Weights of a small GPT-style language model, trained from scratch on English Wikipedia.
Architecture: LayerNorm before each block, biases, untied embeddings, attention and MLP in parallel.
Training: a variant of Muon for these matrices, 314M tokens, 9568 steps.
MLP neurons of a small language model. Each row is named by its layer, matrix (up: input weights) and neuron, and shows model dimensions 0-255. Each number is 128 + 32 x the weight over its row's rms, rounded and kept within 0 to 255. Numbers have three digits each.
After each neuron's rows, "fires in" lists the words (lower case) most often at its 100 highest values on Wikipedia text that the model never trained on. A number after a token or word is its count.

L2.up307:093138143104175102092148122101080162148161131199141101132122218124178155132101115115120157116126141104139135080146191115146137055091143064166072124143067193130164141128174163075167149123126105113117162122151121132148125115090164107089122071100143121114080105119077170196147130162181127115127103074124146159133172103127097143085122142111108147075100105160063135144181086149075146155062124144159123093149120132114112129178119145094135162098116075123149165089115149117132136113111095150148127130117140162112143119139151136148149147202104189110176104122116126166143078118115129123115090211159133137065158080122135216144151155117108117195098177134080159098116093113127124150115126085157084159172128122046081131132185122153119194117128155150058172120162084138183106176096106
fires in: "this" 17, "match" 12, "games" 10, "number" 9, "game" 8

L9.up731:085099110127051135154136170092122145088174148113147059174111132166107133052076107146195075095153123116132089131143172112109097156158174162169086085177175138139159141114140160132170113137109185159126139111171136114087138082086156121137139140076175181100138151095104134133090121205107126123122149141151165139112145108136124075140124112101071124102112073134120139094103124148182104110123126142047100116157106130130114127122130147127161200126163068158112080134067120157069175122125086144144120127160144119150148086147081095182139126134139109100207133170067197158042133153073134176109130129067194122152157171149143149171081158144164113130166189119139072086113184139134128116132094144129129137132102131166116134088110121112086095160120158113193112098094091137149142069170126
fires in: "career" 35, "united" 15, "title" 6, "life" 6

L10.up891:092101090131109126161074126157087141150124144117136118005131146130147107078132131141126094132162168114130163151126120113095122134128210139117127096135135153107089106101054100077172168099145104105128145124139090132076084088101095141085139086130107138122150135162196114147125100143127118159081175155120121171144121099092143085155127134178112082100128088162165105172076089151105178106145122102104108134146114076104105118145110209143132096075124146137119165157189194142112093159131108088165131127135167101156232082114061148094089094100158127086151092122123139037152113109146137105151143074112155097103184168139165101113134108153139123154184121130104091112132126183106116159158144159186182148178168165138128046151160103119064101129073102123142156076096159146130158164108145
fires in: "while" 23, "in" 14, "although" 8, "because" 7, "as" 5

L3.up247:073103146142106190134194206111179158160102087149159095097128105130105116123138132103104181190160125101109155109070179099067108140093091100152071145161136103117114171103135141100152116147185159086114123158149134102155067071147171151150147143102113080141166151151073168187124157097146130170129165138080151167141085167082116117187144117128119107131050104129070105140116148120122136143139153123112108184099113159120154099159175165149126130136092068108139131121116074141157141153100159150119138131092173137091163138182125163112109109084157109145052193171072170125087125134123094125149102125185102074144086153129151061175142123128107081138144152114092132158096137142185088149118198148128137099072222135101162107108081129138123161120123134169130080163089143168139183173152120
fires in: "many" 19, "any" 11, "european" 10, "next" 9, "another" 7

L2.up754:085075053172186143132111155146076089133125089121105156138127126081127096162150113165132120112044141127132198124099122167148210155112141119114149092124115127119134114106153090129144180120179206103168117083098148131100141097108124145124130155094156116142165104176168164185122128168117118043097114077147126171097201120101133177142133195106095125138116147080059132140206128106160123061196113107126132132133123102078110162104127159140104164101148173104117123169147195113081157094118119147126168154114183118213071135066128137152158152130176144170142131149122147151078139083135166122130083112096137064087154155126113135163128137111050137148162121116106107121099134117091096092093092183070135151104179142094133162142154122090123177109115153142084168086160121138132118093104123
fires in: "had" 51, "votes" 16, "having" 5, "vote" 4, "valley" 4

L5.up767:148056157109132169171146189161104127126084107131135148079155120169115138103095093143120138124137143126154114125136101136150130176144147123178181146139122146080121175118145066091135155180127149095111151151071123119108064131077138113095113133142155107143105025136181175101133181183135114136104117126099150148106096108104132118120114077058153129119180061145129095154138097140116096159094113139141109097120140112128154206181088156065176112104127117090173133147166138125109149118111138127151127176191098070158145148137109182077125094172140151136083150083075098193142119147121130174122079159152125114121110109070122141151075172137197128095155115132148145131156097158147162121163129106190151097087080126097153150069176100133147174232100180086155167110075135087153139087081164
fires in: "third" 18, "second" 17, "first" 15, "last" 7, "fourth" 6, "best" 5

L2.up525:121157164104135100147160150192107128082072147139171138167118150121096153103131071143180172163121095087118124173110132153135084128119112132100125126157143111132138160130105151140167130108138127157150162110085155110109117135054107091031179132111159155113145107112150125120161124082215129089108154228132121121084113120126146097161109127148084150105167127156174085115116103114044167108074119163166107074122161101139126102123114159121138137142182101132069151130145187095148124152164175163077125212103120170152147131148182122138106111186064046141125109147056125053133115142115094154159156130105174161167137136104136117111104152159085102095140083072087184141119089075159100089090151125172117141153148127119064077096118091112151120070145147139166136160142105135127180125189126
fires in: "university" 30, "united" 9, "activities" 5, "universidad" 4, "festival" 4

L7.up80:122187154134057124181141131123157157118122134135100098118081157159136185150165144098154173140131119130096159154148173028085076114137124146144132117176115146170086133171202104164069161128177138163109146137108097183104100120126112109135163087063173146160115126133199099072135075122142126130156131121164110088116131129170154107163168112151188157116121122149159132103099190169118105150094098127201104101120046085202117082096136117142148139096115099086186139159082133145098172134184141136050130117072105159155092117139122108130082110136107172113108159149150061099179138128150150102153111112125119109174130125117151072154165085143123148099095079200093179167156105144104075113119091115096173150146170153143078154118085201122118143130153126112160120115111097091119077141111132
fires in: "a" 23, "is" 21, "was" 12, "in" 11, "of" 11, "an" 8

L7.up130:115092124063126097160188107125110115093178102096072129148117125138184135227146150158126147131140139130080204155124159141095106163131158140153082120145078141143113182133095197116183111084096093107110115073127130127099157142141141190115057135089134081128160115109162127092153158201131113101133160138087103166166149078145063151131203108153131185144123078105179093148097126141187129063186089138131157144142112115096131139155100134102178148138147146134121157118073121152167133126128125094113123134185091051094113083086092130112131145110108124136064120144088139147082103129125083129123113111120075109102127182138111151126132083128137124130168129194142116125080073101138102178166118138207105063139132146199135116076084167205089128154141126132128176095116130116151172142095139
fires in: "of" 31, "age" 12, "among" 5, "aged" 4, "799" 4

L10.up262:145179084147113154119122131182132129095145154166066146099067064154073102129141143099063175158132052102181161168109119170098075126116135133059151144150148115131114138090158149178091179163131129140141075151121161138095115147115129163196118152116106128115172151068125093124162127143118136124169091125153085159106062107152125124119097159099095165079110105158158079117096146110149080135150178170136110161139091152148144138113124199178149087084096119150174190148152103105095103112138144141120099125068161152093119112123116124104110074074160151124135113180126152112174153179138147139098109129130159150129183167062138104143120116166164171114161095141157098123141131111134095084110169159066203068125180157089133122134223110141120086171181130177099114058105120102139099161117077
fires in: "at" 24, "of" 12, "to" 7, "ft" 7, "is" 4

L2.up234:143153111071198110118139174143133081157119138138115079129138149137112107073141167093134210179120104145142103175183167113138110111112080164163141101152105107185048110107195151121153122122140094086093144082117164142192127101128065123070140107121171116114087132117166100112080126119122183154142122116153099118162128077127089091134123165155122134130117097109169133106093164176174102129136155102167107118159114136082158065127064146125180134111132120123106092152147113123088131179155097132175128184105095052113116144083148148128094085138141075138164105144173148108147161168138091137190104153128045109157151151131135106130131153169084136150160123098121125102060136134133116153107106154085163122047072097111222112149162139181139149078161115133123154128204184101201140152135153
fires in: "from" 68, "matt" 5, "michael" 4

L5.up314:156106145101176165098117125130122178108098164163152152096200180148160098091147144098104084181130142089186113129111141094131106076070101085102077095116062174124129132104169041074123201100138094126166170135137112147192101084173100122132072108191090139161255128121118160148111156138136131161138103136148093128125106176168162131113129080157133129108137100109062124144061108079130052141140090132121132140180067141154119127165163156152135122145164134119079181094149167135113126101129120170116135163196108115160144137151187132091168122092144099088095146112150149131132150104142155144166105128109119140159178159129137101144158102087163166178119194178073152093126169109122108188133123104115116083151147151103152162099156126122111053120136119129121137105175119090146115101118087
fires in: "years" 30, "october" 11, "days" 10, "day" 8, "of" 5, "december" 5

L8.up935:100130138138129131094115139134108135186150182150091026068114088124132134077125122117106142133147170153080128115171212143091183118140094165137099157104145145145120122125143141143143104111170167175177148125113165153116150105143138124119154106109101150089128137088119129108123127117136154159156167166154154134122133083187106114170151050180140099092100117120132128135071119180141072157156148065088168086145156091121120195070052150096142098143196126118140182123144214087118092153185110133149156120125098090155098148097136138114061149139069111103065133141131148138150105119113138131175115134147135139106202148116160118142152137103111156124091195095032085166107183129097117170096110091159142149121104136114113137092152138118179106157098061142147140075063104215161102150137116
fires in: "after" 21, "and" 17, "while" 12, "education" 7, "like" 4, "by" 4

L5.up932:165141132117156128128135166150086126194155138132122084113133174158111128117111100073084121213208130176180161182118099088124126161086098213144127180157193143112141118172066066066148138112146157137194084123118145143116147136121178160101142122165131148123099114125126135168120118143093120121089129165071109141125158154090100120104059128132127154187149061066126150145139071122145164163080148215120119086120139172145076103127102116152128099074159134104146125150157104078111164131104101141125135099129163149101136108132165151092081101111120137077158098184117145114121147116138128176099143117086130186133194124127113141118068130116132108093127157114121205177156177089056150102149120131107092122105106106102111116139083160152150143074134131164162149144126113050074041156120139
fires in: "the" 25, "most" 9, "early" 9, "north" 6, "they" 4, "giovanni" 4

L5.up258:070143132078128125148122158153136162120174164109130153130112185158109188133100123083131097086152113106111098097131159140126120115149119091146159162198143112164187154145065054164149118172075063142180131136088087133136131066149172134093178109134118138130213135079114152110141172162120112160132132118146149141097136125138185104128157081117137089116149129088101121136099140139126136136134126128093092174115081166181090126071087144146123131121162069144128169083154160151107170140166189076127146083122100104159123139085158153094129105133134134098134074156078196107124124113165132127093094162141108197125102092132098111130135105165143117172075135127132119059156133144115151201154119058142169160071094148143138180015045132101149098125107116179118150073121077128132185144103148
fires in: "career" 33, "children" 13, "such" 9, "duke" 8, "life" 7

L4.up190:153154153176110130102220114045159175117057130138194132127174124143076080082101129121128104130079203093095140120135137111130136143064141105138067155133193098130118155159109126108170134163155116123094127105179199128070075138112097142132189146179113075138150142110171158080139121103101122124092143102100092174169110103146181084139071142081117112145087107176088133119107155110100159113188110109091141150128141110142095098135090174126110164126118165170145080185088164151100106167082088147119129116140080088159154147100118157107134166156125152157120120144112096111091130126075099113118167097157161136170142158076101144240117159119099134109101150137159057161107092116093131104123127138141129124164148133111194152052149104212130109149179132130080124145105133165113153126115121
fires in: "university" 24, "cup" 10, "support" 8, "boston" 4, "super" 4

L7.up227:102140094087125105105140088143176173119174162144138108071119106156153157083157136107097099091105171107103163084180153076121125104173167101113164137102154046193106155128121143139154104073124117107114105161091119149092129100118114138143175075106109099149093147082114140099132104094118162089087157147166134058133169137101076118127105148162177097163115123169132134130177102106139099227160170130118058110106107110130113155103103146081150140097087096142093089147124107098140117048130139130134098148067090140086155073110111171145101107104116177134198127174134170135141128125082107086135135121165047155152157172171104108137119109120131084165152076085140093119137162157150126114160161148059117121160098120104120052178130126121165136210167174165102083130170126173176186112130159
fires in: "of" 21, "with" 14, "against" 10, "to" 10, "using" 8, "into" 5

L9.up482:186117147088194169135116121171134142138099137126152128073127178151082124120163161092128091163157154133189115068065138111043162104115188155127134110122144136102115064074115109122109159143141161153110125113187156122042061143120105164150061073174154167124092093133091163178200153122141149119107091109113150201176100131111131142187146095113124155079129098138182139111121112142128077140158080148107141166176146113135123114095103083133162148132119124158102162087161122143139142111076118135170145158133079117068124165166162149134143130081078132113111127158085129117119141187152099072120113098084115103135130152111170154109135071172116113131161068130148140165104121125126142139123155116157146079085130095098119126103065099064045136115154109101171099130098158186074137099195180
fires in: "as" 71, "association" 4

L7.up559:089144176142108164157100100093110133142132110061131058106090145133138146154192147124166131081183162110144182112131148184136106146111199123135109133138110121135132114159158134153148081119156135170117148096145141136128086152042105144106051158090199132117115076111069084139175148162178133129145186153105120102182093104160131160136210162090141091080128117085154116148143122143154058152065091121180164099141160138151119156089106095150143094151107115101168135130103106104114143137121101126119175106136191132120167108109044163148099142192144178051092108159129141142127169082143165120143102070146167126104112117188133131144135127107120153092145086156106151083113142126149143133130126145096145170131116129079110150073165212154074154196174115134125106136164125072173100166095076
fires in: "this" 34, "first" 22, "these" 8, "only" 6

L8.up16:163123058101096155111121135148106128143084146096145127039131104078127133068185156118167144175131134126116097094097100137127122118101150095141148086134092163125114127077165102127128115093083130156092142120136052153156113066100168182141127135130126108145131154095119105096103136123082150107105085106118124204161125099126184144178141101166158083115117145144146123187157154129131192101122135089144114144167109110166136150148217089127134031157162172191101132082075170129092213171136115136122165098116085123102109186142138107091089145104088116142117134100126090089134160105115112135122130086193200155189130137107166098067093130122135144124154072150137166133156095134103131154157119092174136115131144106116125061126091087121078191181137087149121131168109080141180046086141135
fires in: "as" 48, "became" 9, "association" 7

L2.up521:179121160112071120118096130166141128123132157075099146127099077150102084055137001138107165124120156188092126123122097103134057107160082158117191148135150099142072097135119112157172130146097108102121104057061154156104127145096139100126132100143139130108137133107125109109070150071121173121089115090189162207084149087119094147153136098190120110149135158114101100114136108173147159135158144136142131086156117183222127136090135152119157075110103127150130100147168217125139141123115132107113141114155065102110118126181109142085154102095146143113165185115098127125168150113113155036181117101094189115128122158141174084090159209131152088142110136150192128117094124180116175137130148144133178138122166141141148131129151108177089181127114141135094149094140139130138135058122128
fires in: "who" 40, "have" 31, "having" 7, "hugh" 5, "mackie" 4, "what" 4

L2.up684:159103100115150132142175089146128136174190192108066120079110099156164137135148155145166138140166188119137112101137101154108124070109086141086115175085127169163065132147137137041169127130098088149128128090101114177117159115088055156146129128133125100185154140094096126105169078098160125147130157132111142142122146154107146118152137072147145083062133109196107096093148149113127196133127102063152102102143099158131060152150154186143170151154176113175106145166152140112158133140202148123164118117132033109109150100129136191134140130145099050138098121183143159134128088158116163119168086205150111078178142170159061171138098081112159097077116153116131115133133083096123110086141081184129122120107158102211113146153135140124097135074109120095126136067117138119131149131119169
fires in: "three" 28, "stage" 11, "those" 10, "bronze" 7, "yes" 5, "great" 4

L4.up214:132087096154113150073107204156153108122129135140179137068099105112094158117159116094131104074089146187127130103187171148119141118144143132127116104139128051107150110104163140142126103072139113143076151080142162125117104096102085095044120127156145108136140113093117130206156090143162148096113095138118118169152153121120085165174133168179099172099104093106206148139122123183168209146176107123143093141099124061087147112055100110154110119161084170127104121133161096145137123061128078172128165070105126217133181149146178154156134143136124135155127113158102155151135174156107161152173131127136133172133097200122080135107086125145050123091132143091140169178137114161109078101138121158119097138075077115129176110112137169106153204098190117138147131096159140110175159157126096
fires in: "from" 39, "almost" 6, "century" 6, "laboratory" 6, "gyri" 5, "boston" 4

L2.up816:189164111131074096131161181127107128110165145099155152118154072221076152100157159142147137136143149112134080183128126137125164141106127136130095138184176054157118136151167110163164091151109093139119109070090153079146077100100176099160141108108115136079132123135076093173145106085162078113108116110176095152169105169128074087187087155137072176169158146073135070196139099162102156103163192136118104157083167123180101157098158142051106174119075115087163142108125147139155122123170082138104151056141172121168147170161147117163103116106113152096122121142170124107136137101162073185152171107113112159127128143077121170088070136143145176124077113109159116120124118134150143192145114113143110087161118150139084159122128133146099133157196149106171081157091136099104128087166093
fires in: "silver" 15, "as" 14, "january" 9, "medical" 6, "colours" 5, "market" 5

L7.up189:115121159153161111155162078126180132111177065046069108101124098111143133149116142125130144150176123195094173161121113137112174224135119090140150116177162153120110123132081112159150131155113135139054198090131127145130117098068110106077097132082185124146130129125142093108111148120175091121134166154092103106106131087134172157147136067105173133130133057085170135181137180137050111168102088114083170113059144083116122122101144143146140133154138146084131103132161128084111175120126102108181122071152150095084141105145152153141095137196140149103133065123111145122073131142173077126138129127108148145170124155098136150115059175189159087083191130152067150159158072160099148078154068102158142170086125119130096144122135140142177149095161138116153120135068141166094089133114167
fires in: "first" 37, "second" 19, "following" 7, "only" 6, "last" 5, "primary" 4

L2.up696:141058139115066093114140116159086114116116141165122182153149140151091175110037120099140150112130164160063111115125143176121080066144099096161091104157149130154076109078088121157128137117078111114062054132106142148097130146167119180061156105160101125147093071092086126102143142106103122137142113158134112175164093134111183102177178115102132150101133139113186141152153088198122144165117113079109126129151178092161112103171145158082157128197141171076108108081184135137107086060151162130109125156130120052160157086145153136136173111133181132123132115127116110084111113157130109124135151174147150171159094121112146123101160136147154116126107219180091138133162138133074080146069141188136219112168115120140140094137094134160082152170128107066127106167155166091156121110123153
fires in: "who" 43, "while" 14, "north" 7, "what" 4

L2.up361:153115199106145065114091138080095158118123155142180167099120108091033146159075111151095170149071085135085097076126176181125061151184131104142111146124134137119061096098157123151127165107093168121131095135148151124101131135140129120162148115143107112128176119073111135114184100112188149103121087123164107130085146103210162107084166071156100114110167115133114112140196105131168134152148129166122109134127128208135119103136145120081132124143169106132236145166084135170118079200094067178117080145126109136141089129152155134146116133140124093171180125112120157117145114142172099136141111119156182124112161148193172163116099172164121121148179151072072101108116146136155165086148050107112077100123127130123118133067156078114118164162086138141131077153126152104152111172098098
fires in: "his" 24, "team" 11, "teams" 9, "gold" 6

L2.up137:137129139160154129153115144118054194137145144148200184107130136124103132131104106105123090132093039094149162168130090053150113122159135181152167094109123124160065172120122119153061132156085144132067052124103164099143122140088097153115088181116108108165131098108106110140113154108138162121125145130124150161133150148097135107204108102098148118084162093080113139175151105140142131118211095078181080111113111158119065124150122099085173102134189147079147144121098168145144137146121093205058117126119124145141156119118209076124134151134097133160137096116123077164073196154125126113075163118128185152102110205146161193118116179133126072186126122126104109156153099178109117153155125112097100145059102147077105122098108079136097127110183134099120169109168124123105130137127095
fires in: "his" 74, "mission" 5, "missouri" 4

L2.up633:183101127125146154117162093114178117140150120112095111202143131147143135136119081102179143136101127162140104135141113154095070137163120156139111090173153110124104101087190165110129085121133164200159146105177153125108138158135138121111135104103182187139114192097142125139199115127103086148110090101091133137140113055168146110132152140102162128194141092197181198153154093115073162121127100132123136078093175134186105093189149097138134083161156098085085084112135141130075092090148119134102128138141169126139198126098134108070100065113076164105170108082118119100188151104172127155130152108125142161072097089164107113064129109214109116121077170101139122141081082113148085123123133095106113111207095121173102135158178139180117159153121096121070143164113091089097146117094078
fires in: "london" 18, "on" 17, "love" 12, "one" 6, "language" 5, "preceded" 4

L4.up818:133129139096120166122174162097144064172084122110134092151091105171087107132101110123173094152187193122084157071137100127134083119182121174124140129161121068125127194157111126097162126175111117161104140110137149115140099148137143143107180123127121151104183098175118107120129122137095090094114087121093183102050171157120108153132106127113110126117105111092095136178136087103148135119109129116132135087146126130134128188155146098023124130135059101102185136117084133132140139174127133101118129115136079049148185081118081099110137130113089154092132144218104154189105196075162120103150185177186151188099114164136179157136111108180082102105144094211091183066117113122125122088124098108142101126131082124101126077143173184136134181174112175171113149163155110155149120123134111
fires in: "first" 31, "former" 14, "third" 12, "next" 6, "grand" 5, "3rd" 4

L9.up246:145133169143130138155174142171123165196106108100095079156090129210137131129229154155125117095100189078129090132156149143108097169112147124172139156106103157109121112124127128092145108114207133141163102097097113127096119117169082116128085126111088189165125086171148127081149127124075163150148159126136092110160076069126077147152149117138139097102105117176088067128121130113126118135128082097104116118109117031137096099112118205203131131137106133121073171111115093115141102149125132142114153121128120199141148184123076173084113133159092077124115088106134167150114104077093082123084102114141103182150103213137103172079123115123090148123161137161139140141094139169125166187117102200130164137144144140120120157021176120104055150138100123090114176123151124163111156114160143
fires in: "of" 28, "about" 7, "at" 6, "among" 5, "above" 4

L7.up76:145117085154129140081158105195146090149182177193085137087109137102112179088193104113091144074111140161144167071120162077121121128173159164124137103141139162137078086064109111130134136047112110136166119090073062096082084165097115149094159094139141108110103050150090148134120125123125189112117129121106060162131133085132151102126138099118156136115069075131131134124100152161126060169154179142169067138131087114065105180168087113151162118106149110083085152135142197117121179119121079116119167062127118110125113143116137081192119124150114161094174156151125148166156069141143084134156152166135090133159209104128131120164109118124178122101142126154099077093171118095132109137163116126106134109153100083089113128184131079156089156183156191127113168096165141131119156105150128
fires in: "of" 46, "to" 24, "by" 6

L2.up310:181081114179077129169108070138146102162092052098150094177066126130156172112126096086114134118086091057106130144097132147108077107172130145140144087163122119123092143132162106141127152143113136091089126138100161066079132122175089176098137135072151130116159102111151099132152163106166043132140116140107144143117132106155183152149107147123176169123155140124163156154114158188148168148166101188143100157159130114069087099111195110129136102119189100131186108112099168116113114144145145153077146130071139104111136147060113125105155102113104082139132075115128109074176151091155174137060155141146137157136134091099130168080129131161160136124087145136154158105114153111166154017172082125120169121143132142116129129156112120136157195123131111157156178205101148120131203161084042
fires in: "in" 41, "on" 9, "coach" 6, "one" 5, "beach" 5, "each" 4

L3.up0:105096151111092130100131157118179074133152156121114153166139158066167105147111140119104114162168133156093118115152086096173207130119101130157080122167078219115167163119112166165153131094171069170115075143165152120133141138132127187148123135103156101141122100113122149106165127170170090113135108116113208119170165109123113132157066101072172085077158179142094073171106158123108148125150086119140115080083121113110100134110099120134122176161100180136150129176078158100111103081087190139141171096148162139055111174092159077200183126158124072179136134081089119146109133151127133115107196110120143145136174132134180123095170120070076126115172192122083118148123103109145097141139118096117080100155100133122204147088136131085107178176140164129092108078121155160119082113132149
fires in: "they" 34, "theatre" 9, "town" 5, "methods" 4

L3.up737:121103193129152110145081135142130164175149164161130172142146128130112163127122122175139121136159123138069202128145197157161094100145092196179150097185160126103133091082134123185109154100150138157111077073191112157088149101069121076123134160120154104124140118110148131151119102140147155165125101107124126122133194092171163148110103175132107178155138211117099129130112151071083153102117132120140090116121081155132111098082160098092108157148112158121083164210134155132117127204134085081129127086147035178103120112129091134143127129128107168109165154084181131091164174099105165114181154093125159047120125155182092209210091114138142132116064115111101123105164140093154105113098146152145170099099111147130156153143174119115065093147115097118165149060119131100134104110134095
fires in: "has" 35, "is" 20, "also" 18, "among" 4

L10.up130:095155118106154101142167165130127208079179157161178137116118131070033108106146095125152116102109119099142157085171100124072107135135161105147146151108073034099121077135104133087152133162091116179130174157108170121147129157073119106117171141104100154128127165149109113126185094128105138104100081136126159113132163118102137131144093106167133142080152099102096119133111096079124160201159123113082135149130172129104059065109117120162160173128124168155168121142140118173096119130093136128190121138102147176187087087124123144174134147186186146132106137157204111106122110142086081147095132102145162102177125159131143127124105155079170111150125181202081040127120126111140081091100060131179108146100135130145228095089103111143126154156113152155129190147086093126136112100097113
fires in: "career" 23, "team" 14, "teams" 10, "professional" 4, "television" 4

L2.up278:116172109078126125114129172140166140100142178078109124072113086135156077123112141132144150160117089171135137097110125126176151098120152088138157118099135124084092114086119095179128124130110108094075176116128139176097146175104123164125164174115139133077172149181130175138104135114155113154075113106078136100137084123114181116156123105099161138139125164163109145173098136138139177124133189116071129179166091142119153101121097233092158128092166099110163130160201147128112117179180112123105151132117131051115093059067111111135193153164124125045143067110151149115105197151131124129176127102144083144095142146074154115139170081170082114110097140164081109137133127122120064109070113124160114096142125133079140111045187107127095145198204157109119173150120111103163179101142116
fires in: "the" 23, "united" 16, "university" 12

L8.up723:134124118078096066054103156124128096092153146138164154143110133194132080091158184154120123136139083101147144127190115144205150129181127140124104096083092099170089102103066148146177128103108161134182144136130120139071159164102143188079109105182022099134069162160150097118083155104126142089091121147144134133113118149061113147159171140228113100095071070169133123104117150152109157141178124154151121113086108126091143093104129125149101105177152142085233123126171157114139089127091146129112145080108157131091096068125120120077166099114103093121136145114110121099085153156113084107118132135190088130155126185126100098104086100097160150145100178123129133112157175168142111156136135110166095178129190116083146088115125145144113146110103178139094181144159125104099111149178112
fires in: "from" 38, "date" 13, "died" 8, "majority" 5

L10.up494:085065106157125109136093155125125150149124143094033136112098076111142180043171164143141111096143147122101133111098160127101171116164143134121130148121068188112108131063099143156117128078103170160137148217128162162095128138185102164164157058167162155154120100136146162107158124120125112102097174115127171178121168168118142159119116123162106176094039130141117067120148154133120118187111181122135133136108172146069120149139103079112128192142109086116117117132108101149124097062080079143127083170096141158075130106140145156142118122176115124105135097151120135106108159098113074228093162106150068134146114124133163131112077174155141168096165090117133150114114105151148172140131153178109149144129133087059198087152149087158083118150076107140092151114144152150128064189133151
fires in: "at" 44, "of" 8, "on" 4, "had" 4

L5.up795:133100124092095106087157183127113106115142116109190228173127111176109142072130136173116138104147211113109145107193133044107162202139137194102168133121150100123153109117160138154139127157131170120143153138150179162127100154152143167151087117121137169129147127145132137080117109172168072118134126079072100092078137147108127129144124185198104126156109121109123126121073147116118105085114089089116076124119090115152091112151145124144149150082167077116190148119120172136140063121155098145080108140118195062128182137153171095173054107074098115107128105061067144121083156098133184129137127099105129067123109185136128165128127133086171152151084117099127158170120164096221103135059137101126142167164109133122187158117099104140146141143113146092183139112125110143104150122125093
fires in: "january" 20, "as" 11, "because" 9, "1987" 6, "1989" 5, "language" 4

L8.up91:149142141112130068087132069118124198151209135187066066167125128170160174152103146111133086082170140096062172129128158101121175150103114085143123093118119126145089140136122132124169078134184154159080109056116129160148122159117083092177077135091136128141130146067106146149142131120180107112137197172144129174138113151076146109149139058113050130163169066147148139136122115140150088153124110133167126124119107112145121099194142142106144118152115135148191117122164137066163080130133074185137139136185114163159195072112108080165122124163096096105102133145128105183151135139118054130131124108154148092143109156126096182169123178157135168107131113085146171092140078145120094085179106060156141085140102110143138153146126115103165207140086107111104172114067129135093088127129102
fires in: "second" 26, "and" 11, "preceded" 9, "time" 6, "birmingham" 4

L9.up129:119117062127141079077123143141149163085173111151141114099121120142141129178196153105095187115157132127124139166122130028158090107130108122000100156074134144194145128062101155069083136144191154146141145163090133072150129125170110142155151105128131073165128094136107122114117154142084148111176193108133101128189122112167162151134087122123163157184127101097112144117132117114123158124210126123182076158124169127178205120132143086103101125128082094114100146112126152163109116102146138155152175083058179108148168169133134127121098105146097168108127153102084143151140105114116041152136124090117116117119127122123174142159138133086080113085116078118074078122079177116151104122093128156135147143138142133156180107136146142142075177175155133136068083161122193132152080146153120
fires in: "of" 32, "by" 8, "charles" 6, "and" 4

L4.up158:209160152163175089075200100149092088122108050137101073149201089127182113130154091141115107138139113095169069185111180133125102089126099154120109161086183156162062085143124134119180128122136124112121114074077097119158213127157148148178085103072095169111115089091107132179138131093160156142136088126135118097085159142175140156144150095179110097154149152152128114176146176160085149132165108090147107124081112086110102172126138083127194123100134125123086088158136124153108156143131120151115156142200105145154144099088107099175137161169090135132129129146111105084168112100162116149163119123117066145148108123150097160142119133109100140088178120208109058192111154189126129108089139115106087097167078081116145100116107134097153160135131112069131147093085099144182094125127094
fires in: "second" 31, "preceded" 18, "instead" 6, "secondary" 4, "astron" 4

L10.up170:152098176137134140117124180178092132202154135150148149097125136119145146130142137107136140120074092144177149149112190163107157111151128169116132104111096088065153078113092080074158174100130091076065128076118106107059125149169116132093142091181101184173126152106081124139096115165109208104084084119171081147087125118114148154140185139155146153129141180183153144100184139153151087140150119090101139162129160151108105123124119086109090133061177171169101132116124130114101117084151085191141188119163106144122195164135154112087115102134111087145153078127101120120171183077126077100144110200086148106141141105140143094118098089118079093144097112102154135136138145101103078166086146159118104167146129124099118187120202168112086133148200148123194126098123104102135067137142197
fires in: "as" 45, "tournament" 6, "is" 4

L8.up236:127126141090141112166147104167122146048139103148114132137145150162176199122091114083106146094128065146108170118093107173064066155131185156148161151099152147085141184113116123131101118125109148134147090146121105102121125151098128111114142150121113189126106119088108094152124141121149153149086080151112127145130063147087168102145111144110145101139093048098103089131158085100175116148151093152110100092112103114128124143146181089162164207178172153127182104108163091063126151036140090152121153147128159131085126142120143141165100139115125080094194140106190153124132088081149160136180143160154040091112127128150159098174139184148062152198143129169053085126145137112104112143101093141093146116135161066122189148130129139159086207179147106138071100146099111134172167154116149
fires in: "to" 47, "preceded" 6, "match" 6, "playing" 4, "position" 4, "total" 4

L3.up346:089183107153082138174148110138109169187116113086171112111080042078108111152096109101107119136153124147058113134152145151110099149089164068097158106144094100150103158105128111138128137145134107114130161156201081146105151124120112087143112134146217179153106183175120151116105109094133095108098174116091161121158118135144130114121143119115173114077123107154156200100105157132087158145154182160138105128107177184174149102186107117110171087128138158165105138126086141106116114159211125106165164122084158136085088145187082167139091134128102116134105179170100096129127156124114154137199031106114123085120078105123071091126157138092184097118108142133096127157182158094158141109143131091103117122144129066107160114043183143093093115162080133122128055107164144144089153130174091
fires in: "many" 19, "early" 17, "every" 5, "it" 5, "extensive" 4, "highly" 4

L3.up741:114156109106113124144114155157139166130107145146163169172080145169215119141130133140147148169079103098143150085152146135137136099084095116094120099112180129098124130116132120126184139154161093102202129138111164158201116082112166102088132121118111119157083101152087145152105109052100122110117142158104140162117100097111087125127084124118059083190129120147115199121076126076125105109121135157145168161122213162158098110131152118133162142116182128115156166104170100164114168150082103113153150158118168109157156084183156151117029116153110113133172094188066126130080183120179131144107098166114093130171149155163088037175089150112160195082137135120126116126130134130078127114146165132133186125096130075124086141125155100050133159140122192070078150176150161134166155128128099
fires in: "many" 18, "management" 10, "any" 9, "manager" 8, "announced" 6